{
  "head_dim": 128,
  "norm_place": "peri",
  "rope_fraction": 1.0,
  "attn_scale": 0.103,
  "bias": "none",
  "init_std_down": 0.00274,
  "warmup_steps": 305,
  "doc_mask": false
}
MLP neurons of a small language model. Each row is named by its layer, matrix (gate and up: input weights; down: output weights) and neuron, and shows model dimensions 128-255. Each number is 500 + 40 x the weight over its row's rms, rounded and kept within 0 to 999. Numbers have three digits each. A neuron's up and down rows have the sign that makes its largest values positive.
A block is one neuron, or neurons of one layer that tend to fire together. After each block is what it responds to, as a language model described it from the Wikipedia text at the highest values.

L3.gate504:439538500512488484518501494535575539542538461479525468499492499549440479456465491473574491477485478433479488511554521429487478428530576511540489504496522495514491535508508488467557476493504533513445512527466453509536557440458499452473421438523450469438466458532469489489381491412518548492487576481452594511491556425457454530469449478496480519460534523536450476467471422531540457508499
L3.up504:486478447495539449522495468476511523524488445530569471479472518555554488444505434534492483437549482502450476488486520453526488525522503469610455567459524474446443488594555525469487495566553467508496405505465468520501577477484538488517525463553425478523465464394540505548512479523492503499594456485473532534524533460448486437534480530522498501457444470501475515452451503490559508474469
L3.down504:511481523530463515503481520477447452510471550477471510558518494391496449614498541469465515555509520513562519557504454542455495518431492563474578433493452506539529562455443499527483452483500500493542454519535526513478405506531421535458491568509578540487531566503493536539534510488492498486433432519502419425506439543557465524490482491533520489589493522470571434497539534460481475497487
Word-final "s" suffix. The standalone "s" token attached to a preceding word piece, mostly plural or verb -s endings (counts, forces, covers, News), sometimes mid-word (Mis-souri).

L10.gate163:540518443490502535518442533544463545489563467587462513515481447465444548480527466460430489435520529572449507507530471521462490551518474518459536516464502436505520511471469424433441407469510462480489489423404502514455519473514494489577493518434446452469479468487576509497550483521504544483560607550540517489468372505488475452462473552537414568559514523528416572448461468465470559466438
L10.up163:480457502560534510464496514451484450490525473475507554472532497494464459479489554409450438507578519553551440642504461487392541504502509470504428473506484454459422528480530503503469510544510457541530429484544538496480486515467526502496579501468449490504506500524469425433510547475532455573529479502454489510569542485559434524516484506382457537460469500518547520544513521512520548505478
L10.down163:495505582501537509490527486562491519571496464487497472501513505498536501504467523479558505543437503474508556498520513409377509491536442521586540515454457564484487437467499498538468529493509536515515481536529517436512461514523475507590508523451474419605624486500464525463478538498427447441464468549500496561531421586487528548560489469471516489513559430503509449497510544497470466546509
L10.gate203:474514495539502505478484557478515396458418499500502488502441537466565547494478445527434522478447567616522517493418540580504541459541551552557484458608501507515472551468544553491526548487507603544523576476551471467469466523471466549427551501485452521508527517421533465537534569564489472504514468464511470445524509542520507501482479544512492478492471544467508510454465389494547451493530
L10.up203:526500500434481526410470481503548461512555521469478569556547546527474531502490503458495500490482453552518462548508544484515509455477508425556559442551481530487531557498453504491497524493485516519481524466543503423442465567450466555517565517499432530471532476543467536483494541439472506439512509539497540421478429553560515591568524530509501474458528441435495519592545496512528531538519
L10.down203:523517474488454531481517562491571502488414476512555498542487531428530434490479474431503492507530499493572527451454468409545504497542447504413475489558500550458458474510526569535505549496524530552427461461495480531543476481445457493474468486455482600501550509477460507521499505576567487500500478509524505520483522457416546427439499484548472488501397494432404546507450473493485445454494
L10.gate278:530450537494504528466506554468462485475563526493534529488483503505527518435497473463426453533538470559428432475582629439572528608560526590494484447540485495465506483439439511523524478446549505519463460519456541442477450520536515500545522492484512560502555499488478514483480540506457569493536547473509518530574473511479502549496503484490571535555494433503476504531471468466502533500565
L10.up278:475457508525564515496484530469460579447507474520494426576523495538438491505496464488503513523529494560482464499559473529471517445456501541489507516483491463537467483489496596435441459526533481499513404462491529527542562566509486481508540562440474545495559488515548472451493596482501528386551569587549485521480462520473450513548480494451532490566476567526449535532528454511539509531549
L10.down278:488548462542490500516422548504460451495436465513512519417501538535568482439508525583517491464447476453492533490504489479561491527516516502548461503504517540460508522409511490488510564499496466477479555473483515523530533493424560484559552518422522477524456432459482458506489483503504496539474467436463517478507444429510485458488471513504508544470534372475515582536590578422479489452451
L10.gate575:538491489537589482480523506564459432532491560516463422507494520542499493540497460536512466526448530548510514552519541531502517585508532439510524536531500534486523479556452547441450419474461503551568489447472465479517542532559557487556481564501516527524490527551497499467474490457511447497515610432403530546558542526573461572520433545477517491448564398482438532507453551419482522535493
L10.up575:505442547511443461527572483536469495541503629487444548526571475506513562453537504487515565457477439524508450555590565501457565528407528514489495452501518455491528468528504445502496540493407504495424482496587517509515519549498537542439537437519559540477523547522535456493462551469425543507523515455517498562429436503525474479521527535473539517476476428591486473596453513525498494415537
L10.down575:463558501441525497463440527497537547498512487487506501455505462550480507443506556446525469569496505461525525514477558500530501555551449467468524517503453517559530518419436528458506502565503525455484501436548469563554439464456528489431512521436515476451533462464553539497486586525451539491408470492497491445484463469416504481501474518534547471571553605531563484491476475439484528523489
Word-internal fragments after split starts. Mostly the second piece of a word broken after a lone first letter, especially c in a-c-quired, a-c-ross and a-c-curate, plus Rod-r-íguez and I-r-ish; also pipe separators between numbers in tables.

L2.gate40:522631444503563519468442476479506576558519488480576570523472473441443574528486557483473544523494490557470510534497504460547566429508504445520518462568470521499421510480513546450532491488544523607500487408507468446549524485472516491458489445469531453516481426490636450493426532556490452481558483482531456496545455504470504487466523520590470519514418550438524486480598457537534520564515
L2.up40:558476531503528528473475559426511522483405478546547539512455498519522509478505516562517473520485481593493496473499479476492450464542495501477498522553408453552518462519510534496499507497511517497525480425551564503454485450472515465491493469460527501496468453464518510552589425533583502464474474529596489480486538441494536536623483481521516529448438531569443534528523470460541475484501
L2.down40:435452465547546515484511428453478536443538513417423478473556467439543458406525508489490537464527497447521531480463566514530487525513541443473516504430608451531574469499480472512505524508490464523493518550578525541513458517522458588513491548513443580488527537561476508490566458465474507530534541516442570476485530503499450508426537486466516489524601419522525489492502465605453473492496
L2.gate217:567619446462494510511529522492429504470514456524479444579484450534458479496508433472552520509437486538461472497546532479512452504469496514575514418545511462521540505476497490508456542555529519527497504420512496511498503509566493516518524506489485472523451510475552486519509513495482486495568509499516505515495430586555397507471499587510516564520486458549542448498558499499518481513551
L2.up217:548432518518515503564483596493488497513455473510517487561506536541509439419469488508529537543444478501512543414494572484548519430501480376423519485545484495564458458475471420507556555437491577507506490467453525494439531547377463450513480484517456440534475415482448519478496516523472509452553483410518492529463468472472559509500526484541546529489482458573468483440412535531446527487482
L2.down217:513588481468526471447537512573499587522546469547492473493510463438556531441523448477466501519486443588585509485450494539508507479543504453491483509552524496473607533503527527514532546500500513551454519479479542538486502527584519457479558465457421544537474471431483479485514502568561482513549558568439459487504481516605437508527558497463560568452446539554502540470560524535539469477582
L2.gate251:559505538468496586484531510520489452469513514549459503584482594536475475482522545498554523536497489495532545493547528481458543505492481479494571448499530549535571558485504506473583481497524539574563545493467609408491483613480507460550469425453465462551565443509485500503477474561486458502564484491472529433537443553474499561542499543484478578510450477512527480474527432554498518508510
L2.up251:557523490465560530502511582447470512472548520417443533504511500524555532514500479579506466511500488473441500501578502565485508534505490410502466473521509486484416505521499495431530497508510515506504453501542506496397535433527520491494524452527508522480493563504529569529459495463542608585501495497493512454491507478450555490499463525497518565467530446510491485538547517508640566510432
L2.down251:517526482512577591607488507554516482446521505537536502521578453458499461461480513546587522529547421496551491523443556577523521499533487492526451521537492538465515501517439502452575491475531467503548451487550483508487570534587522484549544458503521547470474514571464490503531576556542501526537551545561453541485453474487476531488578462567563512461444574549542522490519404444548504520525
L2.gate659:607512523556507520539495465501480501476465435458490490572516485448462518495468477487595477453454554528495551461563481496517495540544487461494480493537515528501417519464541461490524488521491518574489412468445491474401509497533524426497512497496527498449469514500503459501503518431451517565563502491524473484497411548501480490529473580558473592527470450523482470536457496526489516538401
L2.up659:493558412474604464509471525484486528502497485439490464532543530468504483579521551540513457468454514503518413508515484496489517472511491476448507537478516506528467450544414495482436426550544563553529505431494519425577551494463479501472483516480477446523566550472536560486476436488549527535538489504550506496548457461564515480493483609460491568501499453466483481523488478476514511516507
L2.down659:517518581476486557539492538425460564565489507519488466503509486416554480474416460454574472548460544492493497517483491539515597524478512498505499549495476501446488533562459466518497484412537530500494490487360456607453430532515538504497516452460528524516517490474401504443482589509482515566509514458467511555569470500575481521466454535476468553430462491510468518492504522412480497576552
Counts and numerals. Number words and numerals giving a count or quantity, like two towers, three vessels, and leading digits of table figures like 5,060.

L2.gate13:458422579483513504476537499488591569601421464570538480467532477438442498468504474542564429483464367492495488470480457560563505536519516486503512483448507513521510470537450492539453497522539531508496482483526464543457553542461519491446514518518500517431456482457586519502511524495457494492506476515493465460513501566459436481500492468535497496459471514530433528508472432529552473496474
L2.up13:561480578492488483499428512607521569523488475544546564438385450506479453456476528507449527511516431490461498443496459511524469524556475530528493489499473516495561458569509490518442533505504494483470510486500525484515549453437520515571505513524536470544504453517504528513468597493528467498531476478444462487561554463495449447507532442547525586561522510448433519470544547503529456455555
L2.down13:511507462491531446494464488503400495495574524416448579464507494531474546544524514500475501479522551453494523589541570434544527522483447491462530579576483472506457478413567520494530506508470468504519485485458548479543439480494549531571537522488529513556553517514472481498553493472535507538443526490501499552462449473548540501503524508470505487501479479513561456481506521454443508521548
L2.gate39:505482511437509507501524483458535504505536485476476497499512516494452447460471482554444471542464528537507513513543510437552464521527588508537564484535454579530428463545439472535426505493546512481464503485390478535442446504525500472503481565459504491531519496519510440553450493522512531534417505489458545504533482495496459448473550474497484486485471535573507566512505437438481493441523
L2.up39:523498575477489537513525431527476486481586532486494541508497530481501507539475473522530533511486446579508466434490544542524536516538556560549484455437532463444512459554542509499507498482503535549419488444444553477460532534501515416499387517505484411529498448458485474538543545567459502457483581577491533532530518466460444566549504481467519462529451478528522518488473451535559544494488
L2.down39:464514437515469478506450537432523518494476537526440474481455444528504484463517503380453476457547492492535514568539479544488511502481530424442463544565435517499505477421454537525551500462497534500558474519483477474548533457549432581534507434462521545493508497558478526474471429495598598509533429518464536490517504593514575458405482466538468543508533543490510533457503571488476471501483
L2.gate727:533526557503521474488534478476475469449465456503469499525548489595492541478505461493499480510509520521490482453440532518473502471488520490569492462531509484491430565555512521524474460595483493514458486503482503541515511559503510497470456510455549576418505482505499520483557466442438531554570524484469426508531488527543502474536508545455472465552471479564459561493459515510552460522473
L2.up727:509490511515479471481555447470449472519491517503546509497499504602516569474507460560472538502522537536457435445390581539527508522495571487467465504502554501497480540524531509482430448499545456522430483449518515470477517486491557452517502509527489574442508445503520522541526453421448524572577506508460497476555527466459604469582479486527487469524525544505457526472478521491581479529461
L2.down727:441454512527518536554543482494550498489539514556551485405478498450514515531489583480545540510471450425447522585597479472530516501471483556400483530547489539579569445432475482510506487459561505460548522455514530460482530420530539482484453520517536437589499526509452491502479537531565519499424519544508561470465480453439453566490504428543521500463506549413548443517508469517481484498535
L2.gate745:484541535544466622580526493583479495532492509487479496493444466509515472499444509531462486476560551483434484401494509486507509441547562606491468437529495555515531403569488512478463533452579399433462497574516532465485524464449529473560463514502514449550497512432531506533525540540467552544476460483545506520566559462460530450489462594516556474483536553481494495514510546480491489483518
L2.up745:487500512490536564477512437519524469512496500548472542520531473495443443467610502483435585509483549475524537476533454529481552612468527480499493433512477412494512534564472542478541487566487474515519413442476456580539503506510480459509490508502496530586520500507490586419507510540484461472572488589550497568536497538492449475498505465492501501501509486510413471548477467506450417477479
L2.down745:506501488498477410517482539490451520506506485475561428472521499487514545537416468532564424477531512510427471542538584504481427451487470519483489538518527525518483481409529463536473420428534481466487569527543524419475518483482520585459512482524531461420484506488481420484504514475462495540395476439470521454449462433459519512484508489522513489513471528505579505498536504469546574560516
Mid-word consonant fragments. Single-consonant word pieces, mostly c, g or d, split off in the middle of a word, as in ex-c-lusively, ma-g-netic, air-c-raft.

L3.gate716:552511514512498534545472523462498471500565512514489547518476490480501461555489510550498457498523486474527489525567530491448486447541472451471509474492452513476486500506474530455489493490491555554581496472531573538548493502466496412411434449516562523478536391559500370543515506458543487548550496534582485418435465464487467559585494529520486574455454518515501509450504472507578559498516
L3.up716:511482528508531544508536533531485437478523494470596507505488489482522505628470429560499457494522539550524501500541488510564525462494526416482512472556529473504476491521511462463522552482479534482529434615542510475461500462499464443471498535546592522448517500474502507562538506554418464533511448451517550578527559473544529503584474475490476471457480474486497530452454479475565462491429
L3.down716:514519487583425503507497483528444525475566501538498558457489512431443576495474590485570522500476499560417481487416456499493529523457564537489533602519480560444499475482473438493441540510479454501472525547518454487391496531581597530547542522532416450493422549533600516465453528501494547495479485539470505537511466539506523500491517523486489494495490520516516429524460522508520460501494
Quantity words and coordinates. Number words and quantifiers before a counted noun (two towers, three sons, several days), plus digits and E/W letters in table coordinates, and occasional mid-word letters.

L10.gate111:472484511504529577461513445578483490390547462437498449486558362497491502513488508495528543482498571422500477551487524490497512511501455470528483528574434504507499453492466448494552460537440517500490445455514461509530565469567492395486523520497466499478448445481558457516499466538490475495546555489515462553499442506430490507469484512550437449479451492493485501488456518486470492508473
L10.up111:562487520532489513512485556503533423461521514471516519552519498455551517568459500446596481482553615395598522446481550516538527463552496512460487525540501543472428558539539504550466521492512386521550546487557540554474506498545516522538550468485518427423529473487452447533431482447516495474531544448544478499486538524533549496521551479463499493520510513486520494516511532546517470546448
L10.down111:465474524528416514500508461404499495491526502482479527487546535473478415508530501550436501562568445583474465557526468530413475574410479445492505485515516446497534505550509510497462457497480528442519491529415532446489524503426429403501506474515473573496483502616433543465493570491518517509459461527494494496602534559511476528532501515450486559456527488501500493541550499480505509450552
L10.gate132:493462461444499510560502558508558497513536488498506526496563491584448528500477553500525495519478424470533458559469522494517474484420518438555500486558473498499478452448492425509587521543510465461527504517446498474506540501468461538511499535449554523450573486500422478475483450549431530443513536487462460522573563506459458551559420502461472443538537505481432522561547499516479429493576
L10.up132:441502462581403465462510497490521454444440494428588502485516490474484498481543466454456411458478544488512537461419499478521535490586541514481442455558556559421465541483555475529480522464555500565459524473482444505441502496486514520533466490474487471489515507464486620535497409488593449486568550513481503473475497490462583535490398459552544504525489479555486486502536544490518457462478
L10.down132:462509519450524516489469432483473547483505470482460501553476512403545539454468510528546575495528506501492443502539526520461521523536469564457515481472461434498483424545479524511516572470535520513452499487490543556477482522531488562621538516512505578513424509530514491484497503513461491505523447457553542491449451502500479513457565522499511524482476519426528554464489539502515557481497
L10.gate142:530483465502518482443490475573510467519518419498503487532496432478448528519448436489471493422517522500529594468493544505491579435477524436588507477484488464455449485545525523512526491471446506524469515416498498478511477516581555524481480554481493465469445458613490501513551421497556468466535515513439480495478492590379528487487488445510518400468416541474501513491465490486486456487562
L10.up142:480551471428514509408498479539539480530509526518488532462534449434538437472481532459557528524461521505487474490474574532505578602503567518474459494527525501499447480493470456562442511462495547545512500527443561490414540451517474482530506457489494497551546524535430498538514541468467533499446565468471463464552434500454435544451496533425530481492531482511490490496491553594479495552503
L10.down142:529483511483466539443451582502467486503496535453504629471443403491477467442503475519466505508522470528522526491541527525485477542559491525470447501502494496522464511478510479490446518472479522418425494553466405541492419572498466505537526522468473552462527532529506535547489579534423512495506455539474538465480492534477489560519479450437477545468539538495522505483494459561484462404449
L10.gate227:539523607486489448510517483575529532477527536497492522502513468498519495480509433498499474470512532490481504544528512436434489502567472437441526478534483479485525558556484434517434527504454529541479594562544454501544471499501438508462499557445510492564443502473556581466500474487501540479536496536436529447565541490453505575475440503526491451474458524496469525447549516466508411521472
L10.up227:466500478534510507489520454479542439555470560517521434513479511461431484529425524556546530486481519404448493447433472521547525451473526400454487526468520532451517558533490479582498514502479514518473521531507472538456409512465470506484544630542477489475498449503509496494518455520577479479524516518477472592462478475511511519558475563535533499506476570528467428505530478505534483462496
L10.down227:538537481500466519497476480473538518556497438477542473508504394507485477509491445488428510472457533482539477506530553478463463514534550585516543493446542483499420509503506426511480429465541575492466486495531514485531547503528517513514498560498497467403537568473491591457499496515576539504498510500536515470526494501455570562513469459481450480411491447478507591488435520561469449529519
Word-final pieces in headings. Final pieces that complete a word, often in section headings or table labels, such as re-ception, ra-tings, plural -s (Medalists, Votes).

L3.gate609:490523512486499457506557469475442470477467452495438454525501457500577537469532512533490485471472483527508523463511498465497542515502555503469535474524462502483520488513488507520532561480436523487489507526498460551499447461461494523534518560517458551508488551512507503465453511526548533480564430454456443423515470580560525501520388484481512641556494528456431389516415538550461497409476
L3.up609:483482496563491499526523485524466436589508523570555494495451514534541498510417434457461473556414469520519456466523543479479510571543496514472522448502529527474564549552484506437486456560489498472466478497487474558440474478536547406542421495541534468457483465547529531496556466541491506482525492491520499502478495477562533526443501514461487472519498456505562506516505486531554482537517
L3.down609:490516450436472557499451550498536577447558528455490476487545545483417499462463509513516558506528532419490549469538485544541504446470501531526480542496470503569440532412516462548510475501525498545547453524482506429528542575506454571475585514505485483533476530442516507459509541469518531481489528491416513503501492453467501523580558498544503431461494490523464558458531531467455406494496
Mid-word letter c. Single-letter pieces, mostly "c", split off inside a word, as in experien-c-ing, en-c-rypted, Gar-c-ia, Viet-n-am; occasionally " current" or " also".

L10.gate61:510540515506486565431496530562515572524555489491484501469515505565461516482441509503513488527498552480600466451504525514470507485469463443553574467522480448470475486468600596610466451483544497507496464525474550497489524421458428555506463526487489571507473515522525534506452550451513493536536490484494523515529527469494478482477499500507432453503490493474441515473525499528474468461475
L10.up61:511489485474509543548476477515527478451526598523468497498490568448551521523533477471426498449579604547530478455496452492519436523478467509487457478497469448565486428475545501502504495531507504515480452526480511500430473468497463492526414513457585588500484442462479526484528534502553534473476569492480501589520410437605538484501525509496454538549517489465486536495493533545524471462517
L10.down61:440570468472472582532478542491516549562495483532476484484463521575582551437510508451503490440489476538423544459467548406437481500548466529453464526492466424550467473520486530475483548532576512548494490524458500530456498528476478530546557492521514497474511479480478495478522600442517512453539486463556510528483471562566473479495429512541592525534480447497478474560490525475436464564485
L10.gate509:565554462502516503500436549465537613432504467507481468473480533521451526475545560550591484503510531517505472520615567504429559454420513519509478523504480486434489553570489553527511547508586529503469477479430429477499515536551551443533396557470463514532572507518541447433564521497517463531551536468495519523569501524477457530496512488460493453431531468411442551391531480447445508567520
L10.up509:567496539478508509507473519540457485442577474503418446490514533499552565443487532464497478498500553560537506481513523502506483504504415442548408471439466491557530545545506494455498563613501477493516514491447489493443548448452516498501448534523503511504530463504479531507526508492536573434517412435469465511490464553493392562469453504438493516479495518501485537448483491498475502557521
L10.down509:511531501501516478524523536519515531484483471501467499468547511418537473451527550530522438487470492488477424464484474500507501523608514567512546495499548508454491536522540500554476480496496490515460456428397528505560575450500445526542511468512522501538537451476471495547500492497539506532599484445447502532585534575472503435554492468493447509464480495516506576464482483430441521562482
L10.gate539:483514455453517525437504500505477556490427505465481480476505459507527543474536535535509552505464454443510469456558488515516527476461553567525580492536519525437459474594492537467531465529525571482476466541472455496578543448466520505440523490570525579439521466487503584496524567494553580513572534464560514558447462563506539502513507429528489501504474481471546528524481515396472507542516
L10.up539:535482393443489483522496525463463463534578529538430434469533498476478461505536503529472518476521544539571554467470504585504527531437526478539484484434457508461503486570591455435498601525511488481445498469519556472495528488510535487541516561527454444536509540485553451548497504480589465525557469563536466564497462503430529490528506507469509525535505488497469567558433564530544544465531
L10.down539:466434509522506389485455556542502540446449439489518454499556505420590482445479511446472481465440543485458445484526478506480497457513509488510523542544442453475504502487500515550563445457510496524502493552499426465463541539499486471475483538558512536578486473471481477526447516568518484456559534490546511435543503460513409512552476424534487548475449489535516512498461504467462473458420
L10.gate644:525516470450498504449497537528467427463525455493506500517521512484437499449516501455480476473492546478530525507493460495520467527508505465454491482568490507492518418573512473487592447596431547461605467467491522482435539483521494571489486533508476528484548490516439508495486552538458552448547420543543573465488524524579472477551489512501428456550444545567568518435482540419541499574510
L10.up644:459472533554532473483435553509522457528486527587440486486558539462475539548480553465468498497500439503484500518492462484516464510503507548498488500518538569528489547489547516502508486542582536515525475490560426451499517499431510521532445521549518536436577510471425501545472446475503503441508490487491435522495469514530458484482545562547473514508445510559513526479491584481505444500503
L10.down644:556488414524453489485458529396529466492526470493367569455442457482462468487499448441601447449429555501493523451577377536499447544508531479523476598551483473483484511510525492565450456513514522463529481464513434513493527477552455514480581532463464469543438496483527527515537524547473521517492494449521507541502496492503546543549477477469515499411502490469522515487485459440526486504525
Decimal number fractions. Digits after a decimal point or colon in tabular numeric data (times, percentages, marks), e.g. 4.20 s, 45.61%, 3:52.58; weaker on mid-word fragments.

L2.gate252:434499498511478507428574463509512494484468529476532441470468496482570550481523464459563607448549578493487513512455530493402469529488498485484518540495525569496546464527552523476510497497502486464426523553509469528539515501486448496555541545528555575548420492469438520503519499452565478583487494446474499469453529513523517561513530489456523488501555548559500523491510526430532497495532
L2.up252:442498602511476448494515443491540511483438492512560538458503473553588497526508520506446500470510530537450466527559575552548559458480528583397531556516518476448490468455545435569542492502548468555505495528468482489505506542514562407540502520486497432533463543490541418495518557466534524511474455485488479568484479474454523394519544467498502503446540459541503479508524523490503463489475
L2.down252:568493423471529503521475559491501478458585513497437515520500519467422518497482495493506466538452524487508525436488422451493453542497525439585528424451454497516498509570455565414469523487438531461503484455512523481434484470473453580428495485533473540454530460502512584521486456517484480500539461490548534434490552505547399557471477447534508497565461541478513474452494471511488541525481
L2.gate256:494506510515461457544524527533480542475515524451575485448438524518540497436459506540457568460607525564463525461497488572585486527457528511447431475443484493490586515533497519509486475525519435476454470510493468444475565496453494453548473459537404490510460495486501493523499518523491532531507492438493539444540600468477528456525424516434459465510546531425475537461401580480479454467469
L2.up256:528483503488550514539537425503542543516520529528524492507468438479527496506457538536474482498453492510529477498480547492497520478491479504556513458506513408410517537474455499479568454488467468541460503500506469495513589472533485509425497499620493529548504530521479473561479471550548563528531527485463476467470522497450505525569469499485564517444546473506506537510463509558498445545481
L2.down256:482520505482427505490485513494483449481486466471466492516533577535518553475546474492477538511524550485525537449535475523462514530473576499440507524455507554564448453542486538508397439510501539436517477495461538498507413530472479492579475510437516494441483476469533547447516505427445470497478549466514516439513455497565453484466503457512459477552453519466529524494580505501532576535509
L2.gate436:497421504544449514515494455486534486483575555530549547436460500420484505451527525526500488563513441500592572488511537512488507437491497464478488556497514521506483519548643537554471482412516439544439454586466521472459505511463471480517465397510425479467488513472456524519487421484528516507506531459441506512544545496546525506504517430455541474495467565498479539437508556489499458530484
L2.up436:523474439500502431543456565520566476522508495539495535532512510538495568482516493492517538533424445453522539506464492415477513451494440411481539477477517434499526483536547522561497476540565475544590499495583571463459529502456470526541498486603412498582501550557432458545455447569493554507515461460506524483406511513455486464515487531545502493504433613543495451475476493548495428572428
L2.down436:505529551486500537493559438521440497523472511461494538463498528502497502518465500468520452480623492571492468479546497578510476522522606564541479511503460547530451491439498518459483514481473499497493508509397483550527469509515495471460511525415545509394518486426539526486550522428484500459464490510553469520605488512590502540485495477442481480496526387448548534500468480455534572446521
L2.gate654:544416485430496474530530508545495511521448533520465473486493493564541501496484446560583504593502458562559512478548493386480462449582437479458545526523522511535496533490493528538491498440455463587534462501528621509440497496502582509533519512503453553489501516505461502441599494565458548513524546505496477499487513546479536517496551515495448500428474467487482564488455468503474510526502
L2.up654:525434521495447473525527504515537462533554498520524465506431558469493474507467524499517522521490479539474524458524518521532508475528476476509467541520484458513462452531457547500491488445528458509497586530473503466496461470518579557449511498533442479488450475501439494508542468513450480560411546440411505503435572494513504506478509465506510460401488516573449525479482482478419520484555
L2.down654:492590467529533498522403497444457499570489536486486530522543464531458504489543487511416489500503521416526463545486539527536534507466567417484505437456511487524443503465584508489430460551461591492533506447537494485504523519500484429526515524497527453486522518506559481474477491468504466496537533485612529506541515458536508491460447509551507526559503511470577455510500589517551474528478
Standalone "s" token. Fires on a lone "s" token split off a word, mostly plural endings (awards, races, elections, Women's) and inside names (Con-s-ervative, Jo-s-iah).